Weights of a small transformer language model: width 192.
MLP neurons of a small language model. Each row is named by its layer, matrix (down: output weights) and neuron, and shows model dimensions 64-191. Each number is 128 + 24 x the weight over its row's rms, rounded and kept within 0 to 255. Numbers have three digits each. A neuron's up and down rows have the sign that makes its largest values positive.
A block is one neuron, or neurons of one layer that tend to fire together. After each block is what it responds to, as a language model described it from the Wikipedia text at the highest values.

L17.down12:153143126146124144141104112087160123144126100084104153083156129182132108081126164140183095131117091151109095136140143149132114111122149152126107130133169163076113151122131129135125157110131124116114145127105112144114142135144126126110113095082118197130154094108131135124143155120165153143179147146118126116150130142142107118137106103167134108152130127120092138117176086137127113098118
L17.down13:150177117169129148148107083123132167165115128107139144085123139128160100110153147182102145130084134141114130127136097111094118142106101116092124131139107114128146129134094120119095091071189112118133088104149139050161156112128159101159130116148173160159137132159136131143155134116100156152134140096124124161148150151089132115131106142086090107142151100093128154103123113154145168138115
L17.down32:095111143143100132109111149102119117120150118133143133126125136111130125122152151145115083131136164151162123105111139176135106074156157084145110114143096150111127093156159140138112152139130142118139137133167138142137144126120117137129114161162122118129169122113109068142123121080117138119124140161172126098118164143192155129124096141079175132126099149159101093069144124169188162135063
L17.down54:096103116154157100175119141152116186166155143074145147127135146148142135095121123127127185115137155121100161172144108141143131103121098136064073123136146163111127116119120134144113128129154129140151138125135108058134127145099139135139095110165148078146108106147124124112143147157112145125156128129109126110107152122099102123097106153150197131089137148117118149106107121102123136159153
L17.down78:159140142176125129164107138169135142133149105132119130104154125152127145155096106083126121107097161134088117137162116123108120130140071116147093116126129088134124127117149136115135132190140094112086166131138136078120096101133146148120119151094099120098120136130120109126103124153145088161112130147176121113107154135148144147130108158117140141130122144143085130110147121129192104112108
L17.down138:138116168164115141163084118145145129143135123124140153135094077140138137162096139139119140126139162116052109127126134140159130117134180139111091154125094095119120152124201121111122128157138160143144165175116144090105157136118126124121115143129129119161114175127134126121129163100139116094113109106126105192122186173110099142139149120131126142134143120130119165107100135152205144127107
L17.down204:141128101186131128130130153120122130123128093110112122144134143104159128153117173136141137137112094159136150107137094116130110095071144062096108136103104131120114138130151156100099116143127145111091177140134122097136122106107144166100131130125110154115120158131125132088167141142119100134114085143198095103072152146126129108112139131131109118107116077095141177125118091111167084120108
L17.down357:169097105083131099078076113097136110116133102122117138169140127147130164141142108151121140135130093129136112138146156110112127109156138159127133120137143076121105089102198149110101172154161120101114122142098121143145163113114125113122132115084158150103121142160128166177118159105104136150123138131115101122135105151067139130106046146172156137159106128135139123120152143120121110130146
Responds to: Mid-word fragments and accents. Word-internal pieces of oddly split words, strongest on accented letters in Spanish, Portuguese and Nordic names (Unión, Børre) and odd splits (th-ir-d, c-l-osure).

L17.down9:122121154090104186054125146163146112131118109111088127176112121134137183129154117121131163148119157125129140069116140124146153138127177112106129147084120133142127136139116136109160150104129105089137137132126139168087107131124141132126126077143122152122117132090132152101115122146125113098138163108143138176136136111115089124131163127114129141095133114141149103150122137165089126137111
L17.down27:133118146156152127159127154123166159105136099125082119096108159122145126139133125116174084115112144154124157146131103140117088097150126103131101101123112153160122145140098070138137114125150105103107084154140077157069133134103105135147121128183150126128124127132095105191127100112158136118177128125152104116129133120145147143144111129140114091113155136076160127109108157156113119134107
L17.down33:167144133101123098129078120115131149135129133167120108137140115115109105162152107139129131162120150155104176122080133178153154130164144115175147129119120116131122139135105089106157080098121115122115129126089121124118107193078122120109088109104150158189145118132091126177101171145131129134131105147078156086118120107120140152143080138118097128134090088156089139154126119118127100121086
L17.down61:102114097103115151116142145140156124085087136082136112150126146153111132100137130122125126105120159122108154115103110116097089132106159147146116121123143129110118117178119112108123134099113107163132135109103132183125154113106155088123153144146184134167128123125142099140122126148154104101117138105142142185140092162136119144161077157143150118103125113138139161149095170130114114159125
L17.down97:151127113094132124156164161107114130150153148144127100095126088148141108144124166112102138109127119148122106119152154153103166139099120113151178126150114126146107171110185121096106138111131123119147083134118134178148137162124089137124120131128142104121119101154136167143165147183142108150104130122132110091121154151118122064138100142153158127134132124087129135099152116120156141136138
L17.down212:167128099097145166129060109108082133124155132107162079159112106119103122124188105162173102123100097131145135129118113130172107125110139106105110151119111153134096138082140137181150129167124153156129189123149125076122105094132144143097115135126124142148158151126120143107085132125117152137133141131083191135106114119094113146152103075153145125094095101099124129123097159172062111138113
L17.down348:105109127094116153127147136101153112088128129176177118104130101112097139142146159134120084117110132128137138136162132133145105144157124048132121103118130132152167080155127141169152147148144109134105106115151166090132089129115104158122178173113096104148137119142166146133122116095146108129158139121094158141129109099122104088114142131087084117166114078096103140156122151160137133150101
L17.down367:166126133171134120112099141159113119143148138081197145100116156135168145115191120112175106108145142129110115124106124125175153106114156109107140139136142110130110122113144127150132074117126125189072144141151133144166102158125117148128105151139114071158150136119087121156162078132101104113094124128141126144152092153131123115133135094113093134136099140120119128150115125131132146090104
Responds to: Pre-verb slot. The token ending a subject or pre-verb adverb just before the main verb, such as quick-ly, als-o, "he"/"it", or "h" of has/had.

L12.down10:134121178118122170142083149163118153132138132139144123115156153130122109105175185135111151186118110163114107175131167156148119103114133116129112116135114143111108088126164130143110134144108132176146119139091131133064152103128131121183109122162130098123089121112129114125151134134102147131141082144097070125127130130195166132135114156124113136094109133112110164179164099158144129122122
L12.down30:158138103098137167135114136132112129171120114106105075068161110163131139146095150186109131144136138084105147124120136148116115068136145110136102100156086089122116092112132114122150133079104120123153140109128149135115152122127116137114172133144095145102141101125115124144136138150136123083135140131159151201164175137135151149138136144137107124114133109140142132171134121183115137132115
L12.down89:099155124109120132145135102129111151158159096139132110118132138106131096118166120087126131154123122131122145118150160115137111118123162136136114172125133121094093123134158101097144125106124072089118101062100135132114136108092083140143143142127109127134158117164134080109164128169167125104114138154072135126090129121091138164167107135113137109124146137068136127134091133127161125105097
L12.down158:147141137155155140128128118114149116126119147129086104165126086133132078155149133121130129163166134110099101163107126151134120149151122118122130115119163114139120129104115110105112094121112144103145141137120077105123140140142108152166137124124115142083163158124145136165160088136178162120138147143131141177140126138117077117183130158147123136141129111118158133143081097146110118133147
Responds to: Word-final completing pieces. Final subword pieces that finish a split word, mostly past-participle endings (wound-ed, assassin-ated, bor-n) before in/by, plus "him" split as h-im.

L12.down62:138140159111113096125139129093130143103170123120098142136099152113138113107141149091173098161133124102135131131103105140156112124173145134131121146155139135174146065107144119106129133077129153094148154117106145135160102130143141116115124091117146153101127117134177145121092140117157157106131108184128083144186139130143148121096135110137120110135132126111148138126062075136135184139148
L12.down113:142139129156152138067087117157172069144085097115138127152102142141116136085120104136146143118124119171103092122111151182160120130131082131111104139144124147121120116160115118147107141071101109116156136139143125125127154172163142137086092120169105100106102130140128145127097085122158124160154123111111107180145103123110118108095130094138131096098155140134144157110087142138139134146139
L12.down326:132106159120133128143108158125133148074115151127110162121137098103136111148132140102184080119117099138095086114051121152145122128144123172121151147095154125126125117152119113153149138076149161091133118128151079172110114121118146134135165137135106148120105097148141101139149149121168158143156149138122127119116115180165122131158107105089146115157137116119143137079093144152125158138148
L12.down340:131142108111120144112123118134104150124084160100159118128110105124155142132135171092129131093072105156145153103110102170108093141123117150144146136201147103154135171154092101129142087123100136122145110142117085155106141154087136132092105131101136106158139113165133145092128080102182130132168175147108140141150123113082158127127108092129125152144170143093125129134111149099162099104175
Responds to: Relative pronoun completions. Mainly the second piece of relative pronouns like wh+ich, wh+o, and clause-opening that after a noun; also word-finishing pieces such as Th+is, H+is, se+as.

L17.down60:120122167102107130141100154124148133155147115162125116128132132148127102123100114131078102128113157120133124130148087139132153108196134150111108096135089126145087115143145122115104151104147168084141155126136129081144154139164164177149166138117114164141182160129136114148140131138154182092158141117157138096064139137145162137143126127109090117111166118144125117119140145159156092098138
L17.down77:118123133126171141149127125111097083113133081087088142082148125154103122123140133107156138138129096164125113108169099148145131141176140158136111125131145103145174127137139140153128152142155142104125125135103134160153142090107120125153118132164143123154157117128158131107117142150113075110102131132142153097152153128147082102169149079133142100132154147143168121135147108154167151151158
L17.down84:161140122134136105138133145170118097095143087130125130133112117137118157101142144113116162167120171173117111156131144124101128152151108169141142138115123107112115124089142170124096092135121139073161099139189094133123158146134143135118084132151139145152137109134141123119080148120095101122165125113122147101125124088136074156126087128132122093106151115156164159124116129138108168125123
L17.down99:110106105173108108115101116129105189155132094181111098126143109181124095145118125125122138099128105125163112109146145135098121166139102159164126096129114079178145154098130136120099160111142102133156129158137151146155136177140096144130125097138144131149169126161087128141129113112168087146147141118135164117150089170144128152151110102087150133142130131112100159113118094108089124131159
L17.down104:170124132139129140155109100109161121125121078118130104138163118142116131085137123121108134123112112107160134159148123150108162144131148149123124133160105146122085135123153153109105121081126155076117083127121075184126178133153132152167084132123145124150151094128146106099153156123124166112151142099127119114131099094111113128103103165113098103085145103100167152113122134140148122136105
L17.down170:120148112168107183126151127165093143106150172115138115110125133135146112097095146152139125137110157120149133141132162143158200165128112132187126142120111126100125131116138098127125149119140100119140145163182126120154068173170125128151105157144156146121140134123108114136139117141122125101132076139142078110163104125163156140114137164134113113169152116133134121106137118175154130104140
L17.down251:128149107122141110120121085081130129109106132183118172113076140135135107146098092126120138102140146125125111091125152132127162149120111112117122121118175111104158087137096122131141166157111102148152133123123112138124106122087148154169134122127145141138098096175138153095135137105151123103202119119170133090078096117084169110141132081122132088136100113097132143104134119149134099142089
L17.down294:123111074141130131119131101128145114083090141125162080128130125147120110137127161106134164157167136135153125107134163089120255138095112163137106128104143137139126112139131108112136147141144107111115144127139104170124135156113173098117092116127124112147139152128148116134137083132162075124151099126135086107127128134101089115112135089117135088133113148113086117142120174124131115142136
Responds to: Opening parenthesis after names. Opening parentheses directly following a name or term that start a gloss, abbreviation, date or note, e.g. School (GCTHS), Decision (unanimous), Endangered (IUCN.

L8.down273:134136114132086115121143109128106145168168119120116183114135141138167114149178139130141117142166144086121096136113170122154131119121177123130127102174124145120125086180143118126115163138099154106119085093120137137095127190112141143141119170140082106135110136134117094144131101115112128126099169107121141132138094155151114144131148144094111150131111132146177184161104166175162142135105
L8.down332:080097089132119174157119107130115117199123117132157141179109152137170152151126109115111139139125141164165140170128124115147125177139108092116122139124155156114144123124077145102184121132095101159111053150093140107131150122139153122127143125084131114095131174084101130154141117123118119130130160104141097130179131129122146093092151139111163118132126152151158155166103138130100147131100
Responds to: Digit after thousands comma. The first digit after a thousands comma in large numbers like vote counts and incomes (4,259 and 29,274); weaker on word-internal pieces such as pro-f-essor.

L17.down4:108128118095164127111121157139154125152156173122152142156171102152110129129124131114138113211149139114113132092139102098114121111120155157146095151204128130127160121121173176119117100153159146073143117112167114171088131135071153125133124151096118146120146130103161143114123138130125120131136113120144195139150144106138137124150133123105144129144105146087094144103118114107179116140131
L17.down35:105118125097120155069102104120104155112149152120129137135127130134110088132098123139117104139109165108141142155101130144144130116122134112158132120147112112178161118138136146107123122134169133161124096079159130144138137133114094070172149112121116150128125144129184086126099098130116152133133111150148165127076132132164099143143137119122147144129146161169109113097133122119129094101120
L17.down120:130151100089147159159136098187129157158167127166104143176117133149123101105162123093156152144156151127113148143126153118140126122134104115102159082142134127144100152139142119088132112154172159147167115139101111134099118143103106094140082078104174161179146119071157155117163139096113145110116100113158119087114122113155122123104102118133106135141129131115145138126141153156133164127104
L17.down153:137134154118120138093122121160113124122144087121150116116145134149138120134116144137113149103129156120120124129102111142103132089120157081133121133155096140148122152102120121102161139118111144161098148133112122144111155190140122063149119170146118150119150125136137089134147113081086175075120157098132172143097168117082097138124119166099143143157163142100109101143196143153116110144114
L17.down158:126079162094143138090118188108119158140150128142129142133088113125104136148131111135124123132099118086127100105113141101174146140108129097164155117122129108125111150108145138144101103104159109123170115136079129151115155156092086127062092112123128084125114087140139117134165110127152158124169125115087164140110112172104128170096117079115083135172155123135146134130142145152153091127160
L17.down243:125149121143170164119150104118156130171141099089127101145120120116156094084150076119087148116160136115100109169131101128115147133143136124083109123195106086089157138142114104121144120108116131105189126130159112143111135137099095119142141123128119126103121049094164108126129165082114170097082121165097200115140137126095143119134111120133148153145134125142121111162141100089129120110149
L17.down336:129102107127129140159160134143156122145161092156118149133085093158151106147118169131117063124100078134183140106138128112093119127107124101182077116121112143169087123117125157125086093134121103165103124097152131148129133142113146079095201068132098123143113131103107125144163131156095132105181102120152123097132133132137121116113119135148110146125097134136124150172137133091161101129149
L17.down338:068106146117139122088168130147087127174141119119105117180148097124134141103081102109155133095127159119132144125101144129158177151143133151136099158167076135110158102121145139157151134130143146114143139110151113105121107134102094123110149118117112132170153115121143121082155149082143112125141151140128119134130126132102102112113128093143128121115161147117139143121160105105160170140134
Responds to: Title quotes and mid-word pieces. Opening quotation marks before song or work titles, often in track-listing tables ("Ain't It, "Celestial), plus inner word pieces like l-if-e and t-im-e.

L8.down7:090126115095126153149082103157149124122158133138169151108155151117168139129133108158117119136105146135112121124108150113122145106125182101127156124178123118137150116143142084145136132091124128168132144168083154120068066100147108148146112109136157095117114154117122126106114140141117142113126166107147153105140101123166140173118135095132138099136125150139121181148084125149087127135173
L8.down317:132126169160153104116120129151145139173122112130178105110154118186127120098128179142133157094147130121143154143136139105192119130087125097145145110111119132139117153116131101153114157101114090067157162111083091102145133091090148112161160170163103148125184098134115117159129154123142121107122164111151148122121132103171107164109124101149166145137109100135125107147100132084163145098164
Responds to: Word-completing subword pieces. Short pieces that finish or continue a word split into odd fragments, above all the n in tow-n (town, townsite, Townsville), also know-n, La-w, cit-ed.

L17.down5:130142098140160100146116174122164147163126159135108138141184107103128172138109081109131150143140130139073152121135164131145135146119156153120115178180150109130150157092132130154135111151118134141130125116152138080100124099118123077074101132162092147091151160126175147138141129124123138129150103147111150133132144124114107063136119149088163129138136120116151155141161103141147151122127
L17.down26:105111160115149157137120115147144085080131125107142149085090137104112118068135114156169150126068157144097150126131112145129135128171115126117107107121103139101111139155124162142122130125132138128147153156152095177141153128135145133113123137104068077159088094120080100102146147127145137106101119163126115126146106126128172163140111115104127147102151144136166086179096180110094116137083
L17.down181:079137135161118127210049140117140167134163089115140124146107126145123130121149111160156087141111169148101117150154127137119106119133189131129136091169116136088134141151154115124136118113129136100096115153136144136134140164133144147151117150129146156125131126127139095165155167125136143156101137122156099158119139121109172088125142105101079115101192105158129124111141138168096122149145
L17.down191:116101125093128132113118099164119088140098121135104126127072107140133140087159113109110116093131156127121112079126121115134137116151082116165145121113151103105097109163123083129105144123121189133118116107084078148122116130125134123096107134153119135090075121108094126144160109163141116091155120089195113134131109119106141117102122128125120147104082136147129150089128102117143139091150
L17.down241:124126119117125144127132147139099158108079134106109158078151152127116129162123104121179158106144104106137101101118091104167133148121141101118134101070113122147103138191124182153128110151172108173141132132096137111128098125143091118159124148101114141138090137125107099111125111151117117125142115096150156109135128160107115107104130125118089102161146100071151105099156107143172139116104
L17.down242:157117093173124119140116122141071073115098108104159135097167112120147136119146102155120093099104107153156128114099138141122160152084112129105095130110127087144156131150143130151138099109101147158148124131129086140130153154096150132125127143079105087147137085106113102121121150151133143149098098140133124131124167172177144171123114127105112137124139125119119147115107083112132113150182
L17.down267:122108133122120132146122145138154157094132137146127086099153132207118150125122074120101167138080118142123108145146087144114108134137136141121157105117156116131094126116133134141130143138166078110163150108113122101095132131121114192116130152173069187094129142113146127110134120157153152167146145148093112147126111114150132073098106143129119086091163106112137153141114103161130124151136
L17.down327:134101164097128151099167117135141092116145154104089122145105143112131106139154108155183091117159114133152135109101145201128122103193066113131136110107138159103091120135132133110125115151102138128111096077152109131124167126094107131144120076130090174130112156132160117163125125154095126118129102120092106111151121101121124131158118117119113139133118128093105126154136091125086121146094
Responds to: Word-final suffix completing verbs. Final word-piece that completes a word, mostly past-participle -ed/-d (used, revealed, elected, compared), often followed by to/as/by; also -ing, -le, " on".

L12.down16:157133124131092143105120105143154105114085102115121137218169128141111137111125160162132133062145131121161107122127128075118131092146107131153140094138105153130174107140151119112123102122119099141155107149145113171159167130132120137137133111115141197113140127110122133178098108118132128147147122135164131169108132134115145121187128110130125086079161116125131121121102141175097135158110
L12.down32:081153159180090136159132133134126162133142170106114095125129154121117115076160147159127135118115134127133174146171117133180141132126125120150096157146122148159148149150120163147099158147115111152130138114116131202107103106110166139087122138148110110134131171105136095101148105126142154111140153071096171130180131107140104170172083090151149114128175112078116132170122140118126128102131
L12.down208:111138117145132074136099139132134107114163121131118136130159192159136160128126090105161125123144127129112109151105128116108135105133104148116117168117182087151113109118126147190119129128106118137128138133165095143125088134120127126142128142150139126097133133089132200113152134133143126109110106103138150101136124122127116110117050149146119087091118131108110144124134185138126130161114
L12.down363:158126140111103085172114110171148145136123114165129153086158125125187135176183137119114126138108110124102099140096149104137142049096136121144170117102146100122152136127090095083159138131140100097101083100132149136150139123147162159114153110156103147141147132113122155112142103107160119140102113122133129144089133095132087140106124072115121099153142117123111145110123132149132115177156
Responds to: Predictable next tokens. Tokens almost fully determined by what precedes them: word-completing pieces (re-ce-ption, re-ce-ive, Lik-e), set phrases (such as, relationship with), and paragraph breaks or table pipes.